python train.py --d_model=512 --head_dim=128 --norm="rmsnorm" --rope_fraction=1.0 --parallel_block=false --optimizer="adamw" --lr=0.00114 --beta2=0.98 --warmup_steps=290 --train_tokens=1607000000 --steps=6131 --dataset="wikipedia_en"
MLP neurons of a small language model. Each row is named by its layer, matrix (gate and up: input weights) and neuron, and shows model dimensions 16-143. Each number is 128 + 32 x the weight over its row's rms, rounded and kept within 0 to 255. Numbers have three digits each. A neuron's up and down rows have the sign that makes its largest values positive.
A block is one neuron, or neurons of one layer that tend to fire together. After each block is what it responds to, as a language model described it from the Wikipedia text at the highest values.

L3.gate276:152124162168110152129146084121101113181116106097118189152143105128113155118132132057147132082125166090180151094182052170102187148151107145086112118162119131164150108096164173114081150112153024135075136142116114185143123160144135145127120114116170090109122156138105116126166115172122153161007091157117122113057150150110127116126182135112148117076152094162088111131092048142138054068117
L3.up276:141116146180077117125159097131033102119130139056075117151124105137169173100143146146160159084160127099117098119161134128095128130101145131100111100093064151136114083192217130181112163094075094122127130092115108146179125185128129119049074136120122114103141122094150179145127108121157100171082121193131130097073148195078120163141182078184113153082136084107128120168077102126128076076072
L3.gate405:095097115114117160158109177120131154160123119139135096107070126125101141135143148103063105107173108173143124103116087073169210162123135089110169156094103098107132100139163138228146107140075131135125199137178134125125153121201093089108133157129161073121153192147133115105129099111169172160091156141122153144111142163121157130143127136113083037087143155055108164113137093124146181067127
L3.up405:150088098116143103129104147147096139076156082122099101130108130110117120119115114093059144065148136127116076155160157154081091142161150094176064132211176104126094028188179166181098114119072138122120123085131094124189127164133111116067174127118117052100092093125170060084148165119113145094146140100121107172122149131085102151119117095126121158108126154084109166114192154102162146204076
Responds to: Opening quotation marks before titles in episode tables and song lists (| 1 | "Pilot"), plus heading === markers and list dashes.

L5.gate119:138177160074193147136094149091088131181127103109136198063119142115087098099098141141200178167050115140150154127161116164081165133123119078109126128091120099125200133115084110119192121198118110190129149134161106128133174124122167174172085093132133147139085083120093179185114165136132160131145173124127093148121097128094166129097155136100193135127149061138141147125119117142159154178153
L5.up119:150113147144133135138201130119078135139084163145126138142098094215141106175084087156159137127172089124095126136104142152095118145120109072148105115127174168126157100093152082163145122155145098162117087138099106084096140135194092122163133130149094132127160140106105131109149160174143135123174175090134122074112089115111136092088062132169172099169109165130183135148109112139190090147103
L5.gate187:143150146196131096134162081148196086197118138147161130169119140104072137092156114101093110103106103125090148176134142108060095149154111144148173137134075101138163137094120141149114113158138078161146146104114203145148145144101128070114062131131117076142059111123140101120177137142096136157141104129058122144100152128133109141128169162129128027192158096119106168159136095114135102164131
L5.up187:154204147140163147137137094151108075169114148116128084157187148168134123129130122110102087124106104105152126110064129032168149163088127131088167107141156107139103130094123078142110104132128169100065127168094109142134102134134194139153058120212046124159101106050115225160103146114107156131204136229089107113076135103081136121097135116058162074106104083114101125159109156120097158121125
L5.gate397:142146149097105098175142087108126173151109118145138138143151143101152138137126090108095093191108121135100147062138144106070146136134149182152168204110158130088180138100111130108126108240152141139137149112155111140156183102115114130079136176185154145117096141099145103164113126115069132178157152142119188156106134158118141161076166170060168098072117070104161096180115081135111131106169
L5.up397:133101104022085161127195122129066136087148149134085123073150185134183114171155086107164133110115133075119108096064097130133116098152119090153125190125138107175132102130097136185102120185103110129121186056089207078147108143155121171090122098168137145122085120134131133173158108127050124141182126111033135090143199120192103150143125157121153102113066128146173122152172074099192139133048
L5.gate398:100137204145143198126078146132107075121155057138094137062125143144111119127090111130134112182090106112180118139134074122080125085133140123156093163128150156137126149135192168138117083110088092143096120119179098175167177154171076183142111088124135118079101134120108078140157166136162108115151130122121149116134122126138166165072123102146158128080151133126104126135077171097100173074142
L5.up398:159120153134073101164112158157144147143127133168159146136129102140110117158151118133147159169112139136148167079093106082108123128124149116142181148150183143105100163164116155144153138152083081138120165091109111178095158151152146135122098135135107078166104092146132103075124159165166171063165074167081077098145090168120161130136130141097196145101086156140100136179121096135083113122104
L5.gate584:145155112165157132168180103154148125193083133190121168106151173123098101107141116129133139135119095120121175116138117140124099208122104190153138044153124100098157190145155156123087100177124111108150108123164108087112099155129120125090069131138093154175076122105128106140078117170131147159169133154127092168160127124142090151077118173111123119126113025157193163103098137119142145145113
L5.up584:110139169097160123137126149171177119144136104144143135171209125142139141115109130111175120153145149108092143066088110124073074163112185129182177166109124157183118160163131124146169123106183069160127120117135187083136137122108211161111112130137085153183098165060116106141100135126141173144165091141132136140190129155145131124141148081130108117116066132172136097167137118142132100038080
L5.gate589:136150100137190165106089143152105080091167143077093166081090101126177101142115137135085137182137163143152126102166146155074121109135068133164173088140135092085121143103130143131150076143188112128064201163133110157084170175154102097129109162108131078126089151122124129152113133158159165153153140151146106091120099134099133137140115147089148083151112126112131086162122166133213128132130
L5.up589:134094144148155086075107152151119135131127139084133185090131086100135116120097164188188161126076085105104138137083088133162152135114140176094135144150197097154161083080127142152052167072090129160147187165102085145164103134181158146154148155155187094141117083120183147155130154158110067075113127108077131164145089156159106079125140068143134117106092132125151114167166117120143154058139
L5.gate602:071188149131172112100069113071122114175104094141084070086075126101100169118079103111109117100149148136137070178110161160118136152137135141139159154066171115156154113093133180096140096074174135121109111081126148055155116089133116083131129089123083189098203121109049100122096159129158071164136143117163164110106099111059143093050169078116138173119098112128163128105165176159129140109092
L5.up602:129090113173094153082156098163115140135124153141081127143083125124156091139140174155144058145076114128069090131161141136137146113105155174087098083137145144153176117122140119115137120147101130143132199109116177111109135100185136099150099125141136153134182111144109183124057117178154157122183127140126136165159119148124146091126152086130093100172118126143120149164118144171136144149152
L5.gate662:183120131100073165159105096108096132150093138096125123125128120130148131114125088040102115120067078070180140092178192111123152140133122165132152120106173155105168126145098150102150101086124099117149187123148127111134130095188115184116131112136124131174059112141170139132082097138088132186116119103091102154152179123113060188083137074053172116118163123178191178122148080151164096168088
L5.up662:155109111153100103124097163136101191132032115155060142181134171155147119128147177101176127179089123108176049076116137151177153144107110179164123119104092121171186089120148083151142116115157168122156164137094121120102131113090151163148099163167125110147194101143137138097040144131100134096101187086127118152183145124149119132141131111135162157104047117124131156187127125071177095121112
Responds to: Closing == or === of Wikipedia section headings, e.g. "==Schedule==", "===Decline===", "== See also =="; occasionally verbs like as, to.

L5.gate26:087120146168161169122114110131138129119117123143166145108117181130106103165112054157141069158073150195118175076089125147124202165048077142163153150127132148125169058109199104144101082141079124087152171150125106180115197159190139112192122176182110082141132131103083136122196095157115134127128178170113083102144117143155084107096098144127122127207094109222140127136138064162198114129103
L5.up26:148113147117214087133132162147214179127140144173161126154149106118111148109102104130139096027150086095164144147114135153106106110127135130113133117156058150157100098114128127220091171101101134077162092110128142145129142155106149090111098121133107166098115139119147109078081124112149150112121154170129136100130177085084145125117114159133119104155153065104130106108094127094157162178106
L5.gate81:179074174064145111176082193146136134109142170159150137137071180097142158088052099189120147191100116139095089139137118084099146161133078155118095140151110161140113142072116142094114106165141122101074105145109112156169194139089144111083064169118140131138101034150098165155112197127150150101170110127154131147145185139112125119149127136116084133107121158105163106108047124175104140205114
L5.up81:110126158158125150131092124122198146122093130099098174135107168112181198142147123051054130153121142118101160120124105102041111127085095128143124184114098131107149061174105135155133118146062128113137160075157149120105140120137194108084167140157115145142147122135101157145118106154165105069094076175063169074155135119119182128150053129157084155167167100170115149133108130181162139153175
L5.gate160:195107148111115145148111129087088107113085131114137123080102139102064147106192120123104084120131174203158079091069096206121109170149126142182161136148052133159146051132121146145151114144082091105129133105105132145155139107105189145131094159105132111111124180100142131111151117138142120092100110220121087081110122168155101193110116137073076142130142113151089122167107139141099149093095
L5.up160:149143102080109156180139121168129153165153165109121168174153056108126087129115094184149114162116133097129041138136124173127147116122144128145126117094090131152142132205148105115170152131147122126145166146153144099054150091141130113096128141113140126126122136122150136093087113176115179126121148151168097085137113072075125113193113131040104057119103086170122126116167128099133153134141
L5.gate418:101149149136059145098153125103140125164099127082136144104137151153164112051100071150057110097067164137133100126143173131096137172151141071144166069091126093120092087133144102160118091124100156197088156144148134123152148170132098200114101150097169106176147175107106136139184148141138110129116078145072097096118145152083143150064120070136087121150089160131159114154088094118168151161090
L5.up418:152132067113130107149094113096126146122054174102122172115142137100162126083119140080133201094103138150133087150131150153082076164151141060116160132097155133182081107128074080129146099134129117134113144149125183071136145135093099095168097162118145082122109073157187121105140043101132102135082123170156112165118092128114203122142133100180114154137106140095199106117134137099114130175139
L5.gate423:117153146150087175124063129123133134142138134120171124131096173093159180093174137120080111143131118148118098150187141138136121134133073121171111097083105139116200092152136135130139123103123106144160143134154118164145161127113123166145114089131073065149143173108090152138134105124143162119105102201133124150095136122097129162132182147136118079167157081120185086145139111110141142098091
L5.up423:129158078141106065136064094122146081121152109135137141173095133095108119130178104161143095170097118150113119129156137146122125192064068135146189096145114144122139105133123138103117089135138164110121121131088132142126167104101119136137114060171084109136202163061128189092169108121140110084148160168134161159095177137115092126147155112091066138076075051146164085166092159064108167144144
L5.gate454:120162172105133170191127114153095084127089154140095106173088137152117164079079135157139152123092071066115074080142153143122135178133160121135102117161107156095146118129148144123154068113147092145149191084109137115142128140121177095080114149103074138164122101138123132114125095134122176086082085150168171153131141109135098116109062134143179175147083107195144123154071091176092107190087
L5.up454:170125105115141161128091096160178118077149105095148120108136099153133095146119111180109134143119173035194133106116131135121146120119075124049132078160147140141115106094106124116112153127153124121128195150181156150114111145154120124080162152086133088142152099169131090140107147070062159159156099110092126085088158094103098161164126137136113149118155087077161137086089131098171185133152
L5.gate508:122113105082044127120162111094092136138105145082134132135099112119146082114103109070099121188078114117147106112160170099115117107126091127126142148091128163057129091167094137146149091163155161132125198072113122100149137097092090111112090108151104149114129131106109152100120114087116145093141123084131102161133170098120156150154103114075097116096107092154188116162143092164137142163112
L5.up508:158107158108078086073081129116092075108136121065133087176144139132131166112156096095093093156152094109196124195133102128129116113118155128145148119126098143146100131089105106140150130159099111156159134131132149098178124083139148189130141089067123098159097096154119153129115129117130153163100105128157154083111186090137096161105147106128137104167165121135129089152107104153121169070140
L5.gate509:136182146132142126191184173095108124146147128130083122154109143155141154129137068155134059108078103118123106102145185154123163165141120140144148098143113164176120103121111101176146103144156135120123167134128110178144184176116113131196121102159082153192111074146103128077167141153078126066137144151088128157165103123120161095120123117100109090194161063133098170148038062154203067118151
L5.up509:110155129122114126133141174097118129125151054104136136064120066137100165131158096097124115105096144144163117131075094119150165156053126115117171089110076103143107061141116148191084112141064174122151164125118143121141138125149066125160079140136082187160149080075148113115125129099102083108165147152087183105111149133131142111064111101096047136148096113175078146131118102115133143153119
Responds to: Column separators (|, /, ;) between column names in table header rows, as in Team | Pld, Years: Team / Apps; also line breaks after sentence-ending periods in prose.

L6.gate110:086143178121083152109074130099060069128137156135200122153150108114150116103109140115095145189116127094100158091107132168147124111143106102131132131135160161077080111144143145166173115099110118142066174218155145194117154095135109128156135111138129131114131167141102166168059172092091181133073095130156118207100082145141109130107149112102128043164157122140139150097119106080208180067171
L6.up110:123109144120149174132109092123117072155099134101146122111118112149091092116109164051128105123124115125180105138125120065127153175159129154141172110130147139162121105164096107128124111104121125175054120155173155144069122167143139140130118097168095104135113140157095152127106130133105098123115070170084157114047147142080162096105088139126122113124124105173110119048108113153148139137151
L6.gate197:139149133152109125101154146163119157103128086097111166107120136104102143082198105112068099196092105110170082164195152147099133140131094150147146086075077117153099086130119137118092052141096102135084185148126141147175130133130080133134140092091150108100119120128146155131140114094108124091076116117126114081130095127142109117065180140115127154117157117141103110146129099120125150114093
L6.up197:126071135106149139137090152205109132128134073105134165163133172102141143093130137108110138189114174108151124105131202142135051162119140154141055094170192148065118103128147134092142127122115143130095095121136172163135118134133149160094161127124129072112154142144168154131092123183156143075106077177122131116122097103083136088140132147153085158136156187152178123114199100099087108176116
L6.gate561:148108082053000121073105116128167107164165149101203119122130174149153122079154130143101123113141119148139164125064156113084128141121132119080141133134114127077124094097090093168131108122100151157143107175159115180094144129084143156185139164103129078165122135119092220097160105098176108166146065159137150169113136140080101107121120086112128164119153117136118122134115162117211144102095
L6.up561:105127114113146102134136163110067180149121109117072113109101138152125126168181146076093118131167149140152072082177135145151126151121134144069144146162159153067159146130128215199180105115148171142121142175116139111149147105153115129120146129175176130109135143136091155092163109095162150127114068187199127119115115079176097239199152090152128090087162172153150152108110110135153132142106
L6.gate581:155161142092121126111128090159161123108141153120124135157109109079063145075146077108140142122104101123158138134153137084105118162166125111081137114092138108156092099100101094149143104101084101111170177136104165115125147115162202114177110062097180155156146076088141134071127143119139159129159134139124073106144126109112149125061127135138143111195122086107135135156145166115103087132156
L6.up581:111056099161099139068097058114128127162158114090114172145094151142158122145154154129140152176104164079092140072079143141098127160137130112139088097134147165128131135118131101054128122103152101141131173143135119166097168172150135163116194135103148187122141107091097085150126097093112169113060122075126106172072118150157117182176109124121111106142146149128188126137082112067149119094119
Responds to: Pipe separators after column names in markdown table header rows (e.g. after Status, Third place), plus commas and and between list items in prose.

L5.gate214:101098098210141110172123136150127122113157111136133141138145141125118127137078110145163139117151182149110150204104128159102141122186105105107130130145150117157152148152167093111168112084135107128177122096157122100070137117060138099169161153105127074071171158114172137100113136147147139253081155112126128154122140145150097126085099100209134089141154111101118201110153137198103116144186
L5.up214:161056107069122163142150119093113156100156183066110097177108123087145142151101173140168164169158111148150196118145105122109151129122141170163168172150107181143109137156125097131123115134165122110093105144160209156113129125156100093088172147177095158126106092088126139134084145101095134146111159157136132106122118192177117119110093064072112095110165094105159116156074133161126072198135
L5.gate381:135135094187047161149114108128126130082139121123149181155112183094167107093134124172070093136119110145087147081087116137136191102158157158101084091082068144125115057150109121157023128074105170133159126109176121138081112095138114172112149145113108112167134123110151121139134100149143100084099103107166107144091159096162154156160125131150131110105073144133131165097148116101167135173089
L5.up381:116108093145139128137179134105095147146139134155117154140095129141124183123158097123119110123117023137085106099113176097174190160170145116061144118142066143109077168120121118112099176062168177083124154068088133114146113064142056157092166134103121123142137162153104154150114145091145158114073142101168120160178165099197120163058087097128092081181176126174111135084162073110144115019075
L5.gate392:177097091135100156104176209159128102165120132071109150150098171161113153119125134140083089122083110060154203158091172132162110230126140101122095124087138086111124115088166107108117173140129087082178060088114103086079081165205120101152164095092096105122091121108120071107130144142127093105147137186162128103109117109155132163089145096137131131155137084137171133165154134124106128140122
L5.up392:099135144118185111159108139091168179148120149136081195148143130129146096135180179121147135126147127102066087104143191098155099126107181158124048135149126120081162111133154136191102087083190090138121103140155151093169169132180094173113142122126105098124109082128137129179142118179116118180044152042091122147100103107092179084116128162092109159141140163168094087126137106114154124115081
L5.gate491:170141130185118122113222156196130130170072131155126065133085172129137129087157077097186101069133145103105103096161093094133115175138130134135162115179059085221117106140146152109131089120158114179131196150133094123125059141086149217161157067109133129093113107130140134136059162152114138158099132133143114128064098087119111133158124105108128107117127081149147143146095165109138135149138
L5.up491:069094096168115137120086114150149161122083109141144122131146160148163120100136128079151114140130085161106162145214148135123091084110108068158116104153065140103098149117139095127121059157150122162082051157101171149174166142116069184076103051138062144101125128168155148104140104103141111119110088097145089083133113104143145136183106114115128128097163219104116085106149172147123146113073
L5.gate503:131189145175142145080096079104155116100136179153105119083119167146131083091114142117129151121124128113130130176075144129127104122129120195160150131126128094154161184147132114079138128150130096108195097135148087153173076188201125143168195137102117168151190132087185099145140085105136053134147161144187077126144125120186140116065153122172070126122169105100114150113126155141123112118115
L5.up503:103180190079113126124127069063120137116164124124146108124141136113157144143189104119152147138151156155093130109114104067143117109141129137173119104136121149149139132133136184125196115103104104154131077088086134100079058132076127111063168088104053110119111147154151120142178163137170060123153103152108126077106143105127160101160154094139063172156159226145135119070157093129099155145125
L5.gate506:140113128199138131092107088076155096175126092147184112161164181165163170077150087135122192147150103141117157134124132132143132120163111077141144176159092096132148076167112135091138099124137116130127110150136129141105121134163138136183082116126111108110061097153121106063143095169149146053114137154116057154114107179129134134120088105140124150124107126158189108129125147054126094126097
L5.up506:170153155109116140114158135118079133143161145093073107171183185151182133133190105073152098111163110128124109121061146159096067140109141162121194112122062097148148139191163096155103158074127082125088134109126139129104153102106162109160157111111106105130125145123115124111152174153172084166125119184119116181086146132179150143117222185115069141155140085175139117150139100172140194176129
L5.gate524:092141089079092151073124113157118158152115125161165118123160127125151149105127120095160090105187098162152089152121157102108116088115045144141163070148104164122072140149089137107096074181115100145168147206138149149172096162221131131146120074131103113147055146123158113139121139128122139112126137149133100164150096100139140131107120171150122121101152083183103093151208133197139091131130
L5.up524:144125169116100142133168136148115158224111195142199122218150148097192149136119148135162116100195125115137084146098173172160127164144130129111149101131077124121142170095106098149172098165138157114123103127099136100113167123102151080160065148115084143075113103161101255149148022086124098115127180125093183104115154151164130102197109146099118128107118168102144137107177077171115078135138
L5.gate640:166155114119084119199196172121096129106122105125120135125101188138146194110108096006130110108157053170131094077180139155097103142135163078122093126122144086127116150139141123103150145090148125107111114169159066186092143149168117148139132135124139134144107182165100118082161137170096089126084112184061144104184131108162082155052151119124150187121081131183147168120158065069156114105154
L5.up640:125130148134137131138127139149085151152109135154136130135132085151191135113115091151113115154186137134196145228114146175121096153111100198105112101140054127159165165120103112110102201103134097094099095101143169078106139120170099144116174113156089152127160112199132076085102120129119108151123150161162191090114120126159133142118146115157133128125114132143126088114131091198116070174047
Responds to: Digits inside decimal coordinates (55.5097…), hyphens in match scores and ISBNs (8-0), and prepositions after verbs such as died in, traded to, derives from.

L6.gate220:207192148121147160165107177074163116154156069137153142188112165121098088078119117108211145154094156134145092098107138113120122149113118216112115129079122128182113070151139125115078082186157125123146128109158115125104115152123094127139048138178092158164117145074113078158147132097088096088159143140138149149125079102064109129214076112090147114055157145111094127172082084098129135141123
L6.up220:163129174157158094112106156150148142123130112150072141079131120125149184162161114205104154122137130132191118146139182163137139159139133113083183138132178120115155157143115099103117128167040053110148169100112104153198190174173106101083127111103115123122165159116075117173143150116120169102113105134087128140111143101198075152135189088101111110127152117107148148162075084100112132102120
L6.gate347:088178118129108117099136102124153131132142111135134162121109146175089121128097114098144130144120175161190079166177144142135092161109139154126137032107139093154128124094096121076157087202113069158120163114153134107121168177183119156132149156102086115135091203099079113147130177139145130171098115162059187135097122121098067145136206114165124148115125079098129134198121113163121109153143
L6.up347:116076129121193136175164171127115104112128131182095157090150115170103120162164082131092097089094173154179144101148126168167078122066112136178112090158101124182143107139126136096101100094131131123087130093123156129169148154113125108063127114174101166107095099099150082136142181144111112117194150144073184096095119101149139103076132187083077085082108090096155092165120104081135124114114
L6.gate444:112137162120061145133134181164162097215135147079157139164128118079115085081123098130185140083164159133187107171136167151047182100088141114152156188112120129146158112083118096094126097159136087162142128161118116115154142144125118125190109124113168155138057077133079137134108127123077089148124112077065143136121091091096166130127112149167152138118094138103196163169120085118112151120148
L6.up444:178124141089199165101130121114137082126107115084155148115087140105118118114086160166166118166082104062088177135094152083051155139104065166160159157117190142103140126135073133089144150096123140104169140111138197004078132141120098118110077084131120104015153068135158136140138087101142106087173095094082132137157114141105180144177121152140050147115131133146126152101045130129101108158147
L6.gate662:156157160170125132167115123171129134137096096164125149104101169116149107177144071121077080127072123109081138111139129168178121148078148145138144121143127135163104062106114126123131097159125101075107149107127115094084181121133099084163135135229082124196122112102125106105177156130086081082141123140125143139129088144133172121168131161078125118140075131143056152158117085135165114125111
L6.up662:124186129110126095129146169132118145125195147162154170155122150190132138067143036111136121096145117145165117153147144121160177144174084169119124064123134167198136102128108149175206072149112122155094111140155101181128139132141074148170117148100117123189133133157094082119155161138094167132123104151091118106125104113087168113153130140108103099145114144121079137156070097060134093147122
Responds to: Closing == or === markers after Wikipedia section headings such as History or Early life, plus line breaks ending paragraphs and table rows.

L3.gate168:101147157143165147141118102157158106158157110113138155129057095078100120136136057116099089113082147147175083099120114145075209129122121088158162098163141093144140102132143114189121110187129130078096100121196131151053164135084120105171146150128090128137157171117126114167116106146109108123122121180106135126055159160147084123132075131093102130085142054184122181142110122141134106188139
L3.up168:103176161131113162140087192171182133116159114117176080102159131136198085134144189095140028119106103172125067110111113089122074148106129105168091149117117109142101130137161119118065139132173138110123167100147106159141177143118143086111131115123147180113110103126080144126128100123138082195162104173115199117185121105210116120134190113100122112137118135132140094179180062139143096156108
L3.gate494:120111143149062162159114115158108181129134125143143153132124157126136121116153132139179147078145158129162152126151118131226136074106132156113150146169151131110161130105146165150098100092099072151182149091109166198133122157099138177115156135105139073151060204141158129130110089202166084165102129169147098148110102147119106086178136121099138150130118133141143089141113143177105135125149
L3.up494:129163112124107078170100079171069117136169131158089191173158163137134125144116165160121123133204145165223196203118100107175131171102156151120119111146099122154139132120161157200174142089116145102136155105117172163165144180113143163098115177132156147209053133123143167110112115145079131183117072163137114087139134072137156180131096162090149177135126133144087149113110094136139113158117
Responds to: Newline tokens right after a finished sentence or table row, plus some fields in lists, as in Subclass, medal, and S in Mr. Sadiq.

L3.gate254:122153087154138171113116124194141170088140163151083144156136172148116172086128148127126134157181173131133123152140100089091092142159144186132147102119083136161089122145118110161135079098120120200133104087113149112134092155136157127121081079129127078126088082132121128145063135134074111110162110121087154121112160117101170072172133161165196152117060138113084120134120120151142115152082
L3.up254:098087126080135108120144060136135134119133148145084123129113096125084111102088137143062123146152095124065142124127113167130140161149175103147122148130127151084114107092121140155121164131095133122164142113136142108095095133126077077101104160137130147115109160126205082126130098084067099108172106127123123163168146085158150104142194088178122058150168136169060115205118061161155195130126
L3.gate484:133149143118120122127133129131152177123071142184132111139177174116142061145072154153153105130125105102130119142190106139130102097181180137122089138108132156125106085104103130134125145133120099156112166109150115129122131145155155113098133134077168085136091183167166144102172096129137095178115111098113171169115151131124151134144194106179204128110147101159086146122141128118155116095137
L3.up484:127165110089139118116143111146159124122124141159097154156158178130098182136112131169128110139174146094108046171129173148136120120132176129156142164084091119098158100139103159184145166048147152165202096101140196140108127091121135148106142083137115059139108093145117137120154106063063180103094093127091143125135136081111113119152140107102181137204116107131125175152076137196140168138175
Responds to: Final digit of a large number or the unit/noun right after it, e.g. 146 lb, 175,620 residents, $12,600, 150 MB.

L6.gate36:143163156116142149154149117168166185168080134144157104137126123098104121137128085085153148152085146157159119113164126064135091065120143150107109161174123113104141150125140069174072119105059092130104145104104120124146197136092097098159127167111125132106153106128120119085115114085092093098125095168149059155106091154134153127041147123117104114253066102119154101129129117084121092067112
L6.up36:131154121152161140074109176133104109123094127092117116028122136139096102113091110160109143139170168112123149154173083084114062164140153165169133090050132161087117176125102139089162140105198138149180154131116122156139083106156083082122143097128126168132128110167192163070120077110104111131120110142205157111085134130124161102089108099136144116067166130128142120176129088107160120124110
L6.gate245:125164186123033077115119129160160119100137118084132125158120131125180139089137066077115134090208131178156152114156141125108194088085086101186095126061111107189135129123126076125153139153169154141103139223078175059158064152092136126127110102041131086078108139149098150113138139119090044101108105184085130151123145174088141114095150073119137098136163172132111134143131061130117140150082
L6.up245:133155126161166223211087114203139117135089133073102127117159145138104132151118145164133139109138085139121100039134167161072115113140162131104147062152194152155122160120122104135141149132107105166119078206126126071187083149089091091125128126132151118089158171124092099063150105116088095124075201149072092167142109180156157200104157138111115169098142175167123144145127071154115111148156
L6.gate413:088134115161157116188106109151079157174120114137116149149161107119108123090144076168151112154104131128088142162140102058174098145193117126115128132113146117135117140089147128128147178096108098148121131153114174130154094089156130157153184120108124163079170079197081133148070125079174191108105135113125039162114042113155157152074124152106098116169105175127118137092104159122112154119013
L6.up413:115114175119100125148115167129164119101059122095146145148136186115112140145091128150098157120143142139106123111121151141085104117127142106160134084098131169183108152130154130120149108094091104109161087129185104157148142163146159064118116119111210127135113170128184144085110094151110190110130078203171090126199141096151131117133130143199137094101095135106144080091113121132110133097055
L6.gate425:145141083168084102119097140174122195175093137097137130139191133097123160108155094097122134107173129136184150126118089185127114092227139150112112075131141090158121156091107168140155107137108091104139118155115168158100133161109139116085126090066094124106129108199066122146174122167113128170123121131115106086156133095153167148079101156131111165162129116127115142099114110115135134103095
L6.up425:142116131122184083140107160207158083135151141124122073137150088102109120152145085140150116094167108123212166141094111148161145095153131199104135128161119150143111088082113114168140185180116087094154133138164109113153136140100207067110145098114126137080021136173156152112102149136177142104165153113122073144194095093119131134119108118150108145158161163165103095147107133133130090203151
Responds to: Final digits of decimal latitude/longitude figures just before the degree sign, such as 5.50970 or 0.7615, plus pipe separators between numbers in stats tables.